Weights of a small transformer language model.
Size: 21 layers, width 256, 4 heads of 64 (2 for keys and values), 21.7M parameters.
Architecture: RMSNorm before each block, no biases in attention or MLP, normalized queries and keys.
MLP neurons of a small language model. Each row is named by its layer, matrix (gate and up: input weights) and neuron, and shows model dimensions 128-255. Each number is 500 + 40 x the weight over its row's rms, rounded and kept within 0 to 999. Numbers have three digits each. A neuron's up and down rows have the sign that makes its largest values positive.
A block is one neuron, or neurons of one layer that tend to fire together. After each block is what it responds to, as a language model described it from the Wikipedia text at the highest values.

L15.gate33:558558522582442491505473506515463552492461547469530467480529471501467461543592458491502502526512485485519493560548583469540447540477531501437459484546528541481452534549519511523562515590459494428369538460508488529577498484495544487509458446486492490495511506504404550518458524439491558442491466525496432493471539589434477538501549515591493501539530545504519518515535543452517588543482
L15.up33:481508452551512478461529462448541436541508465423553516466471461541493552557457480502509505409559487599516522442490498499531528518510516564470520455446552487530491524512492529480565434518577489507488506508497581550520524506419562562527489491445483595545547447557573506496444550520481448477511440515452399385465535490485443526533562517423535495538534463522461452512515425439509499482438
L15.gate687:443533579524570534416483450496465455550542528533483527518551522495454520499486465510480526526424432495492517401503447613408517519518410472433466494506507492501479543529480513541500495628445484542449508421434476533520569546482540509500509556519378436510505544489549508503528490501454514572547508501519434516460515520522511535490532551505526523440531546482456468479448497568470562582437
L15.up687:563499501467413450508478472460541518418543453564593485501501513527477468460522453553502494490482526591526566554492496467536509494528478494490462471553614468452586519471414470474424474526503507493501516473449472526441503543424542500524498500410519530499519465507511549494440460538477504533513528549481503469498500567483498572497554568443490485499549534522514435520455478472467476453468
L15.gate843:522459533499451520478521537553461530549508516562523475534526441477498496491492459595527549456496466523475455499488526529553498519528457473496552492451502518557533512463560512539454537547460473406455549510422488512569542505472444524468420466511522544481562485530519555489450458514456524490466412458575461526412487513539480488569539478516481470472552510586494542496493503430548471497414
L15.up843:528529507543430576431432553557512472485488545512534514565533488502470478528554508554464450577525535589541502516509491469538512456469516431475464489512494539530467500524532521553535489496467471446473502520504563531541513474468520516599592460464541577460510563457513509464498488489510474536489577462493437521452533442541517495506509523475488542485469444501507604474541464424507480480538
L15.gate1009:575551546502475532483476491591473420520502460570560504523474523551465516448461502553484519477459467485479462510453534532534465505530493514463514426506584442531441502482454489523487532459470473500474409512541485512498491508473486495514551491528483449499504578469494509471431609491567475462538493477496430426503509531541600578485527611528524507583474531523443456515457498456475528468410
L15.up1009:506507497477452481458362514525496488545495516539524479407468517487504562454576519481513475526507557495580537512545491558535496487520438458522446545485473539502462550516501527466495487512500494498488461497519611495469566494524458568467518401470564470432495459464475463482469566507528486582491538538514564501479557554536532558451527523475476461516479518470431520464521530518498468487497
Description: Final word pieces that complete a split first name just before the surname, often foreign names in tables or lists, as in Vikt-or, Vladim-ir, Alessand-ro.

L8.gate248:460539506525417505508516581479481433469525504426494584482545453568481504520515583545510495547454362554539488479493454508535525480480514520507448467593485511485469513519535485491485506567523494416441548449534449460574510446452572471500505502491507463450520538474512477558498566463597505488561453552569457490472519465571441468454547519561492533521514517489552488502531467471472569561502
L8.up248:498524529550508550518457496504492493470517520469538527491558518484538438512429567517537513494508476494532471551489530497474514473482524519480492472525504474461444560431456558433494543520533496456468503498542430469510496516536431460459506428516493450480510472518568527535524527445551502551542483456531453456542513527494427493562543484543518470557527541483488469514555524474522540461534
Description: Possessive 's after names and nouns, his/her pronouns, and endings that finish a split word, e.g. Cow's, f+ather, resign+ed.

L6.gate44:513507496579539544543443501533521532499474439472558525516548451497460462536506606462526394425473490479582514520597596499446461590529445472487453475525487470539495463477512533525452522490465495524473507585491491474515537467472449469517458535492496547504422499483506515562424501471525512520488501495486439490436564457467532484537527481516539500532546483626531448508422579453565449523520
L6.up44:469468448469527508551487526501476565503512531490479475507466383534523616470507496490520436480471485496502532564495538582517501466510450487473492479519407538479447487440479546464519482467449465568517453429478494437451484549455484450442425594493455507553463499456488489447531460537470568421525532454511460503353525576478484485475539457520516517512528527544529519431539498464518467516501
L6.gate76:471416423520512453573432536505471501480521495491526508493581401525443483451533589476483493466524473476450557497482498548519466478515536463495474525507438502499500400421510518550534501502484457464538476509553473441540482474479548525566459486486494525453508557565448512481478539510557506553503444496509435485415461440505566460494551575528500567523445427576547552461530493481512485522448
L6.up76:505440512606575474498509472484466577540462515492471476466533468519521422511527499473384484532500531460540511454531464478479450456512477490477559502462436483508552531484505499486425487552503536513427510530525524520488514543556508534417496485527578495514500531577521564527533499471506508529547485501548525455525525514447522543527531554514520562516470541574465578456507461549509444496539
L6.gate215:509451532544499480591534568504505451472535489479521539517506447513441475555566504531510473446509535525529546510542459514455456513507478561410503533534461475505497508435399523493526540466508441421496525530548514464525506540489549497477418518559464422483548460497501505508386506521522518427431433423520488572532538483473573496516457492529571506525488549453588511522491460492556504587437
L6.up215:445479437489525491472426493501551525528437496542500536529502422516543494547460566477457479501458448583457497552468460598471506488462484517461515559450548500495569435462550534495451520467545482497459451527518478460504450474497445468397447492572516546476483497503527484471536519537497492452521479532463467466513492469530519410504466486547453512506478491491498523513540463488534466520518
L6.gate296:492519527564535481504490494487472558457559524537489470534516561426506454502493504511479410489535434497470478483462493539448522505445510505550617470467478464487533490491548578512465500470488536521502482479547603498529557547554590526540500465499482516527408555428477533520461493565473452450498532490503537471449431437497526520532509511484510519547472467478574403494499435499464421492489
L6.up296:528548527546556498472499432558565444525463510526501549568555522570489462507545537557462465454588518471505470514479543492416599486455504536556474437499507490494476475472513536541543503447437488463548500507545444557480516413523518461449508488470444478472528507574525534514514503490468530549425491556536525514414502510480524487481489457515497516474348583477424476549537456471494475465520
L6.gate299:478421449476522414490469512507521480533505458505479438552497563533505463458535482551484502474499516540473508609510543491503507507466567488571539514562503508531541460535486553491465464527472413485459471517474533468501494493507489462450445473578390497539451518507518512515494514500443541488575510540565474545542481553543429495510516440521490426444490482484526452529478452555492460489474
L6.up299:517577562486500558484519468498482536489482464513474512471489529465484512519487454487581463485496520520575508489465462525527540411453439527485508467533469491521521452527500497519500526536460491475516491558525487587535546484463518439479523479448503531533479504397511546479503496455505497540420533556423538464570538535483548460453526555564478522474454436540488463507431469558484523518434
L6.gate350:504555441489527462535489478473540537544535489494449475455526484482488507499459485568589475435492501485492559440553519514544478530458429461556497497501474507484513445561517566539562534444511417491529469421505425476467482536538462406442491533510520600529439513567466517447498471478452478495566502459514405481426486480519480488515540456488411550425459521486482561512524528486533403496524
L6.up350:522521558443482432503503476483530537468572472443430638467506429550445511488582584507519561509516530475428464483491570504519492493519537457465517593527458533548491480560487524519436520503470439549457507499495473549495490541436526417473521460511560457471516476442491502536524543445525544540472480494470513527557473504518505554491557518501488440534496543537467542489542570448558475465500
L6.gate354:476442460559574451489455572451531519487502489480468517483448495535479444488561583513509490466474464587388525480581552532526484503479575493463480495573496533512581556514536526517501519463538454521500559486503477515487546473503497517462439506490445532504417538546494531504481463515533434489574486509495457532495514435533529472459482468509516576480446486479523508467509488520486517473460
L6.up354:500445508556489482486492492438563497459491405496535502484472464525475457454505535511466508567583537524501459573477480512428448511533468477510495452539549499530494473475514571480503481459525539505469496433536564438507485527502467494488483441457578447514499509528464513476483535528517466587449506524494542483519468485493466543449514471518568494399486502433570497493480575570521455477615
L6.gate638:433460438559491517520495509477441527569514419483442510465506470564506520525499476502488505493425481546470474482499456557544502472511438427454522499537467471523564520518529483489465612548484502494458500480458490459557482488486520473534483500475536481572521521515522511473481463461504518408475460532526484527384482492532502463590505445530497489501481471589501459510503447483573499488552
L6.up638:482507469517496462570468486477507507474498569530498532463523508584502562462506597464505426461538429466449553475494474478492471521481494485495502530513543510557574481492529538482544530539508432487500499656555526513510516503531468552522470495444530510525449499512503503447450498556566455526451463577584549424530453414493504456543541520520454566487509451466504570502466428485490480568509
L6.gate689:508514492518503490441497549461501507491539454375440511487473555509610446526476543566485525511562465513476479501533577482496488484525490525519455464486494441491509531513508559537445510497587446512504497506592439497510521550518488473485466516552532487461513539529498551511423585437428470517478472515506448543477550482392535515494485505533519546499419568453514513494507438474549545478481
L6.up689:494468522449486503468412511493409433505493471479495538601499480487495528498539555422474540485507521545525441540485515469520510473505433501560519546445544493533472501455505542570493500549457464481525474489487544472487445529460573452514543495508498493515497509433519584541484444509529508543547438560425487540505525507467506460465501522556477523475449470524472459539566534526528380500487
L6.gate705:488505473513463503477432520554493477488521477457515480523520478460455473489486570555516525494481457518518497471522464530561546509491501448453539524464527465518523496414478475506508461525520467434543499528508405518534541454533478558487422488518547483478435553437472502528507422518517480524546585473551526503509501495499539440501534482503455466533505453558539558492498503448616449499500
L6.up705:506525463506484480451468490546459414472582541504459501499524522486509485457570525564504491412484527559571488477546383499502466584468526551526524528457466497573581452484568520459492491520492484453540486499506484501487495478525461481499520498561533567529639490537569500445441537508583511522597442480570486529516505518529485525504470484500511508482450500516470530501534526465553527447522
L6.gate747:502495487586492442514478474460480508591487509498480479565552474521517466472509519489462501539424475502456504556583492547438427531474484540522570494492496489488529508497565505502546463546531537498517536545487520524533522479473557455479417574539515467469477483539444482434525480468486471437475481456535522526493575453514476454496479519586565570414456552601518503449467535460487472499487
L6.up747:517466585508617520492428469496495488473501464454446464533511453499555419505514544478542459555531497425499515473493496504487529493542504493486474509493429404492550541562471485539496539480458612440439525426513434548489464516561434493435459434495536499449483547477475498521525428483540505514509452404593515539484467488519546493541457447462517498440517514471497594486529533489560493477480
L6.gate764:484482481493572513477479600413461464526469538482434511557624556549515483444561484525485568503442487519515486501479455498472416446520505507497533505513500530533474550474461513440466488518514479500491501462465471430513517492561481443465496494489558511490573530517476581488431496532490449460524495473459418520546499516489500520484454552530542479483459475497473494527458405515517466544417
L6.up764:469442515517553504556516513578440479595483517405544598461511479554486489566557523575512504498532490424562454539480496501464455576509514513549532502509507548463415607499430566504512459452545534503532488425476492509477447479497537556604441469498605496533505499494497494505537559526519478513486460523503536436604478456454588552441505473468508565555489469442492441537497503518462481502489
L6.gate861:534482462578547544488484518527410473566591499451499526509567523547460439505523496549541435448461416536524563496523509526515583495484460435454534496426498535533509495419508491542453468528521532461506589556486506499522466454523495494486489484476463481549538523506487531465492454550455507464513505572545456477496492449514564475549505520512564494472534564534492523431442487436531447576469
L6.up861:525467510467513482492470471515498526507519536496481548504507427546469465506423555517508457477497460579501517577506399514537508486525548476490499512519472500524487504439540553450485444396560497431524506534537545550493452472511418481579493467436463468449416511543484559536485414508386497550545526508512472492534473481480426422405477509527504503505502521499453475535529462503522493491532
L6.gate867:461532484558510535465446467489487509511543532424516502538486456441469502487443554419501491368469442486499528504573408563557477524500532522567527529534450513579462493433507538563474499501467565474512531515498523470529505426439475442488470539503506577525426511495493521487498539553468482468523520460536480444580453382513463484495466487588508565526508412536515536483502545454528472491503
L6.up867:495521481545546501487457501488476493494510479539487543512515464510540502448541455462523429514533479525469471529548502514525534510525521543519518493493486478470533466518519523469491574612442484605536534535595442409492475517488484546477512495459454464447450477540503523443546478513549494501525460446456522486476567477567536451462539489511571474615571485512533479519492470396532556506505
L6.gate942:485503596527488496475381494466546487480469511508452533562506487496536479482554582469465539463507468562501519533588521531515511472427570561553512460475457506460488456523512491542478493500527475434493481507529558498493453473501552515529495477522546522477509565534516461495460544461460572447580429453444500529556456399496520423511508424471539538550482567568446534506530460450526514537486
L6.up942:511561469522519484468466473401489434526502562439575466502452561552484513552454534522430456452520489491496494486491488491474442451524476569532543440491590479522498464520462549570475386524542534511490512600544496450524472496450462480496493498451527458535470548465464539579502524483515489410486536539509473445513453446412491490581527470489511409515489506498452513512512489470533434561549
L6.gate945:471497433505552515472450543468544516546464450489482484461592537564454524433479525477524551497513401540456465474540507502494555506397570558499525425510491506460463541450537624539510530433513394506480459565528483452509478477474536507464481382489507602522550558598484489538462561445535468469511442504491475494449477458494435497539567474495463518536532510545503500519468481499508440512470
L6.up945:499468534572504480444475467437402491499586469463486466470552496499512563507507519539474467478454525501497477510549437508490520477502528448526474516553513445459511423504577509475484497429525528446567459440535506465422486472484567525474487510500527545492526554534541550488465441532506506535513501440583428538481535456504539546558458522566465454533484449584485529493495502490571501423538
Description: Short subword pieces such as u, h, or, et in the middle or at the end of split words, often foreign names: Asomugha, Osamu, Oltean-u, Asaph.

L6.gate289:518531510422539498541455506503558458504483438428501456515527446530496460494457524435493510448501501548446504529524530484584592489385486522536560465518448466575509472466498479502492528499543430500461462545505532448515525480470554484495443510472434471482416490465447509543520513557484462406483420535530479541504455427523493487561500499573511506484465522583609513469509503493497592511500
L6.up289:540469555438572517488464576491551420450519419500454479538500512471513467506444470485509491484530496522467514484512441547563548547481514513587488500492497481487501503581526542510463513443491506468358523439510527486457500510522454492466496584516449441488497473467513499448470508494519506441532500498470502464486505487514475581501488480465542468512502476507539541491498428487470554464473
L6.gate333:499508456556514502465457503508521493413509602512484570526516417505499468493435632513496522445487489506496469466544505508486508504496494455501528491466471525473460522494545525562539485450562418498488557470533468409569476470587490518514468515465514545457450516544548504498490504528535499491542490568468456482530510506489517500527586502487470573555496507540466642478516480462500561453495
L6.up333:444558538538503525487533462551439481520515546531559514560521461471471531444504500454477563546490485449486512463498536499553468468504538535481554513592521509530448436490563481512551523564554440530481507497473498515586460459494551516505496475525548463488459512472460586462513534454531529527512492494459505555503502468553519486446519554555585520500473516497462460479488480464523462510460
L6.gate344:419530508467484446460518563473492546563522485527443493499562460488519415531506492506566530499533428552508477505516517525538569496487475520468521417555476471441513534493507460517488475602447543523568478518513569450570546430481461519507473437446515496554540497536424481444522539553517511506496516545521477464468497472520442528489565461535582564480474506512491512470483479540519482538494
L6.up344:492504426519449491505474481514456486476558541538497507549558410501567526513497438481539587457488483474481499497507521565495487543500479520514491479526526471479527483561456452465494560556494508503493527465477498459506521523582496440486577502537479530494543558480489500461477546520512441510534559544542484498423488509515446502490500516518484466533484512445455488494529488509416465503467
L6.gate497:462491541438452462471519476456550411532454468543450435477513473442520455429483597485500476518537489470500608520516530478536540512468499491465530490566492487457512508501453491478518507496461468481438498389490512496619518489421506505554443492528484439528477494504459535521456529517456479540492492494481464521530466541473491507570573491507470512500506516527552559504538448496490500457479
L6.up497:435531503453504471443503495510500545495513559505496569518514408452529462497524518426486528506498515495507504435490527517465536444489485421420524463523532502481467506467558464468474475582567496479578544465480452477551541493486508502441513513513562483587443501495501506601497496502544498462543541476536517523497467519493542486466502490492481536454534543577531526522510569519528521512446
L6.gate669:534497458472494554583559547490516482573510535470544533477484433465505483502456530528507512512484575473435490483470488522490506501491472529510498430485454466488548456460469517545514507478559480484512585497500538499489475504506545548605450467502502534490562569492486443475481472588406505558455479506476450495458414419533563531489503534497431464535519445484561465511487501509522465499495
L6.up669:490387486518474564446448536444527488467482489489600461464475502511473525470463488517529540453480514434468505459542570467568476535484509480508554459556513490479479505515554614511485493483504437498486487487458460470542494543592445499508493504518541514460523542617490474503508553506559423464530536524534390485506508518585608466484560462512422488493430463494536475477495486456462494553499
L6.gate762:536510489486519556548525520540505453535563494489527458544546550475485493510495412499497563427525471515500519531522483449489484545440462489533557510433499530443427455522494499525477560506505472495541507410467477462589438582509517518498508503550537503551446520425467480494525420429544527479446418574462411558495521483528471510557515478515517526561514549463581476508423451449489471547504
L6.up762:576518447430541454516530492510456475472504498537428503524519517529523476540552492469480452527462550514497451430483527478488535508476448586553522414542554546511456491541581562473537504494498465522509535444509530485485468536453482542502505508491511494490492418566476464498532425487582486506508501523510505577427500477520470534466519510466477515540493417508497551548534448581523471480515
L6.gate778:531422408554524404521463507514487464536546528440400512525528442517546534441405513596501463446503500501522546443500554495487416527520476509473456485541478447521543457515588551534533459465460508507535432459493527525515472477522483504530524471514357524537480512530515513559528477448550513448466579515511494490504524535502508420459529496563514500510448490523465561502489395513495492509454
L6.up778:524479460518465571541461523519410500481548470463480432498530504513557522507485470443375455463498466566445475517556581543533466477509560537525546466508500487531477570415472556520453498515511508475532507560454496480579538495569472493451469478491519518491544561537479527489487563512470548463539400531488466425502485509565470561554462535523505499508478447524502538504536476484496510512518
L6.gate784:541532518532460521489516495448473428447415489512525518463560514511451478524533501534457511498508449480550425524457459474568466498519512502437506487473489514455511497483488455482526549462554511401441460457523493465550553523429491384620483495420486443545488548500513475535458490513500516504418545466399466496528487495476489425442520504510526539581491514474510434501449528500586510486498
L6.up784:513550393541479586529500572493466482526437513517427514469536455498557441493548531459532502463515481473487438505543444483506492480474489406471461473454572538468435506444535546531470516513515514519456538544478392487506564477480518473562516483461551543498508531512527549537455470528535450455581498530529423550547483479433466492441564514539436545565510517450483515528529508550493535521584
L6.gate798:482480478498599498502487546457502447522503502460475484528517519547504507545485531515486506527497494526606564436467516519523468554490505453512514533547472572489497496470533507513433571487504470497497502553511444518528489468561441524485517437492509503407489487526504432485527479550533470545421475577499490530517482488500487504478496551496462484563553486495500431507460369467500556548441
L6.up798:486465532522515458486527450538571487414484530586515484552483523567494527423459439534582448496498475517495396515483528534516500501508500536498534525468410470502435470516483482460481545480451470500420577505532570489521541454459468449549490463534500486451468555524544485532508436529457572520521566507506509490521555525514459526501525498565493553489437449544406516518538531446498545486488
L6.gate830:439576416480512549522585505484523522486521459501453486528504513516525509519512567456518488536450427527492554486530502472532477519446554582530524486521498446476482425562435484514514526478484473517395538477456483520561545513497453485537473544504458421476473493487421560448473467512508456497551549477530489548490464531493471473469475439506467481462610469535551472514498511543540509514474
L6.up830:516493512517463432475560497493528513550525465497537539515463458585478419556603535507464537486606468529539536509448486511468559475500554514515495453566503535373474491559488455491479565490436511561470468431512487481529470507476502438516572593473534491450507487490529545546509472524596572509481455567522541481416519439573511498529592503589489539480526486501524526581517475525504494516450
L6.gate869:522444492568423469507525443510462502498595514432517530445524484453490494580548462515488522483432468487488543540483456518542511567535464555480529432546474492527510469506463526491501461458437541490517523545540535471467557535517518467546454560561527504478562471463458514479488513463517506527516477500510497556496526462503557533430462587575496539489508472569534458484434444545410472498477
L6.up869:519517507553496452512509566489489486465528472514553495500505524508500523520497477522472521503510507541468436399452482530534482453452482456498469517463471516487459530559532527485504579547425475488593468480538444539515532593559437473534507460521489486522573479526521457483474469492544491512373483495490497438438479433489530522545535432528504478439488429549520526553472461541459481509505
L6.gate922:495477525455498461438499528544567523584598456516497446521554448495463485462492465488477508485560483533508589556460528564557483485458481466417596487540506491577536530460577564488503492535524562587480557471496431460509534522524535515554480478521528465461476536542504488528444440452583522431486441547526508564540504488558491455538483498530536496453523528459543534547422469527548490476563
L6.up922:575488500498490550507520582436515447483576479533540515501491519491476457540511517435505482466449497529577495480487511551501482493471514550464495473536466581467480560506559542525498489487470506539477546512529441471566497486550485549471415566507515542533496466498478507539559418433492463474499506519513481489467480477538468578550497561479507528459588481512473483425490515523501462501395
L6.gate965:532514473491507537536498507524574498594481600466489503590574464510506485501457496523460516488477477549490494500562546460535520608447515557472443483509473561470418492484546484507417426518410509474481619544543488473561511524582559541479511549481512461471531500524506510523470510505498487492501440510503450521465450520478482487512429511534528542558586507535477618530481482447600418471512
L6.up965:520451516497466490454460524524501547532533500504542533539504491495540459455493476527454428502503503545489523495502475555489528540514485627494430449478529490527469451458567483481474484531472518468478511513501442526521475499576524440465490495492494450475531500504548533488501432452601432514520506576490512461446541516483458463531542486494528499582446471534438514553506433525587466419457
L6.gate979:503506487555526445565473501501574460485522513499474487540493571558509524457433534486448465444532414558574482512572449470501549486473568525488532502515500465521485499496496511558429523446500536473480501505536462489502465469553442493492466516480464483433514548512486560532472465475502475423466558554498424455505497456492475485497536473534543482511459461571503555514541436467511482531481
L6.up979:443599542482469538490521482479473473524538471476534512385500550525486495586510509497539548479490470451535499503473522526571478461456522546509531499513488492496523547445434457473505428522590448524531463450527496531528471441557518466564474530421501373524487496458518504486532465528542476432465486481526539536519473528504459488528512554539519504496489494514460453485454534532533565505506
L6.gate980:493513512506519505532539523438527516533554519446491480463527456487493468529520509539489464454489471516488515451607573524530529494462486511485494449525503494451440442572446512561482586499575494567499573487537469467558467463542487552495495496503455481447516530561520455512491465496520457516513475538557421470415472449536560468536532520587482532465521513476501548519538403547512574529484
L6.up980:518471548460505470506577498459482524476476493452544501448480474509569442528558489487529391455594492485448494506525509552474467443521551567510522513491551461406452491467484565535572482462553504580563505511591415497449453514567471454481523487535525538441495474546572507531499388464520486464538477536466494454540479507521550510500587510522494465547490432492446504569509466572503539469494
L6.gate1007:460544478478519443481498503489461501493565516451523483527524460480478459577438565454487463479468466544516488473513521524531511495479510535432442449485431455460486540425527479524476481541527529483473511483531487433508514522508482548567438499484492473486517473502549496495535410543564507525513453485440521475527460464501512425551515557496588512519569494562494529524533463455550496543419
L6.up1007:497516484527546473571538521535487456633568502427490519517566594472463486545546553504433486535440453506515474465555513481512420422436473565432505559509490495462546424482480564506498533515443447516550547530524421504568455535565472504538498523545508455435534525514511516522454452502458540537465489523529451478505542508471556525440510499557474525460519451458537499494574479477536455464476
Description: Possessive words and suffixes in biographies and sports or band articles, such as his, her, their, 's, and plural-apostrophe forms like band's, Bulldogs', Girls'.

L8.gate822:487466420544523499539435472512511426512457518554539488520567592519508501543509533481533468447453482465538507496420493573521465536506467535454481472474521512509505556437561471514463541455483564575528476489488494471488447476535545522431415484462535556559441528484493531543477531529522449483541512513519480462526500528592474503507534460454463508493484440506501536467421518425528469522544
L8.up822:521515545567533574521445522526491478492472553535434535571518503511448447441432525421463486526540521548544503502569549542517479460470503529502519498490448520559456536407369461489527564469502506520466548465537522430509485556505447544527467509570534574445528466493439515459518515513516538492510448506521458479471484477497547422472477531545452555496412482583526554501515530565537438518457
Description: Closing word-piece that finishes a word split mid-word, often in names and lists, such as Osam-u, Khom-ich, Moham-ed, epidem-ic.

L15.gate213:519555458496503500531506521489549458490521458536482476421533544429409509513434524530604567513493525514450507561487479523457386544441498480507488538509491513496458500514509530464542461598494559511495485470513469487539520570535473491480465596588477406595535521497541493476540485573458511557480488494504459495435509513513490534535557481596457528525480529480501491508497469494512566500548
L15.up213:552547447520579557459472469453519441484490397515506472474503536444483452555438431438536490532469475463487458573525499553443394532523517452501462552542446458494490469455528515468522544485496571476483470519517404547503519506469471463465479533529607463563498488522441522486523434531493492469526516535486528477538487469529498524549473446477480524465559461519525459480490499474496544495461
L15.gate587:485483578492531459604522468539513550475492519559521486536562487486472441533530461466515521490448523532564509480552403518480543524435476564465539477570512505498421563502484489484551515544466471485472510495492530448547501477455507508514453550448452469483541571460494548493572536480443546532566495549507568496500546562545496445566481503493523537480474434471428476527535511576592506487486
L15.up587:514470512463436480563481475460542479488514444510470450480492558431501482467458545433482474473560475448389518542539461483515513424443507509521510477522468431464467467443466468519473526424434551548495492396573455506449467532456507529549407516512441459490580539529516490443514505533481488430481486493534523497507471464447553493493518480466496507511463492535533506510481487515466501525562
L15.gate858:459468443522488425517498520457389530521465494539498495536519489477512525534454434500497507537452550376489526473449527473505528573464517504558577425514447529535465467523570473513504536441407426532522537509480549490526536548470481470410534511480484488513479511516517485467488527463510512463541473469531447536530442437528433469564481505594519492478530529468530461508502521442603558488514
L15.up858:548513507501473517506447546563491459518515557594474555513463493503509434547506595531467551576498535517477495526490511510561500452547484536525531522498484506458490488509513484464435456558391466451507443499531527494484496508531507598507585503476522451436484556450432562557580508496447499521427525467493501462477501478484490559515537585494530495540476489503482552486490512506501592488510
L15.gate983:511483496475455501516578525525515480498487484580533479526518562491456531510475489495582463454486567461515497474547472499462522568478521459514517523470434505519553500483516477493546427455521449462526476484521486488456570478489436487445522492529544438437429507509461477491511551487499581538516492496564423489481543604545501551588494498527444569448475450449497541503525544512517612538458
L15.up983:502502470467522445466482523505483529493536442560489501484508499477484420546497532449448562458520507454534440530546564558515530536488503536475454515564533440517460545495574496573508528513492463490411459498494515475498529483495519457493444494474515520478534477547498483436477564514432474504526499513523496504546509477526525528550562516541525568453503546537507493494444426523531485511506
Description: The word of after a number or quantity word (two of, many of, most of, hundreds of), plus and/& in lists and name fragments.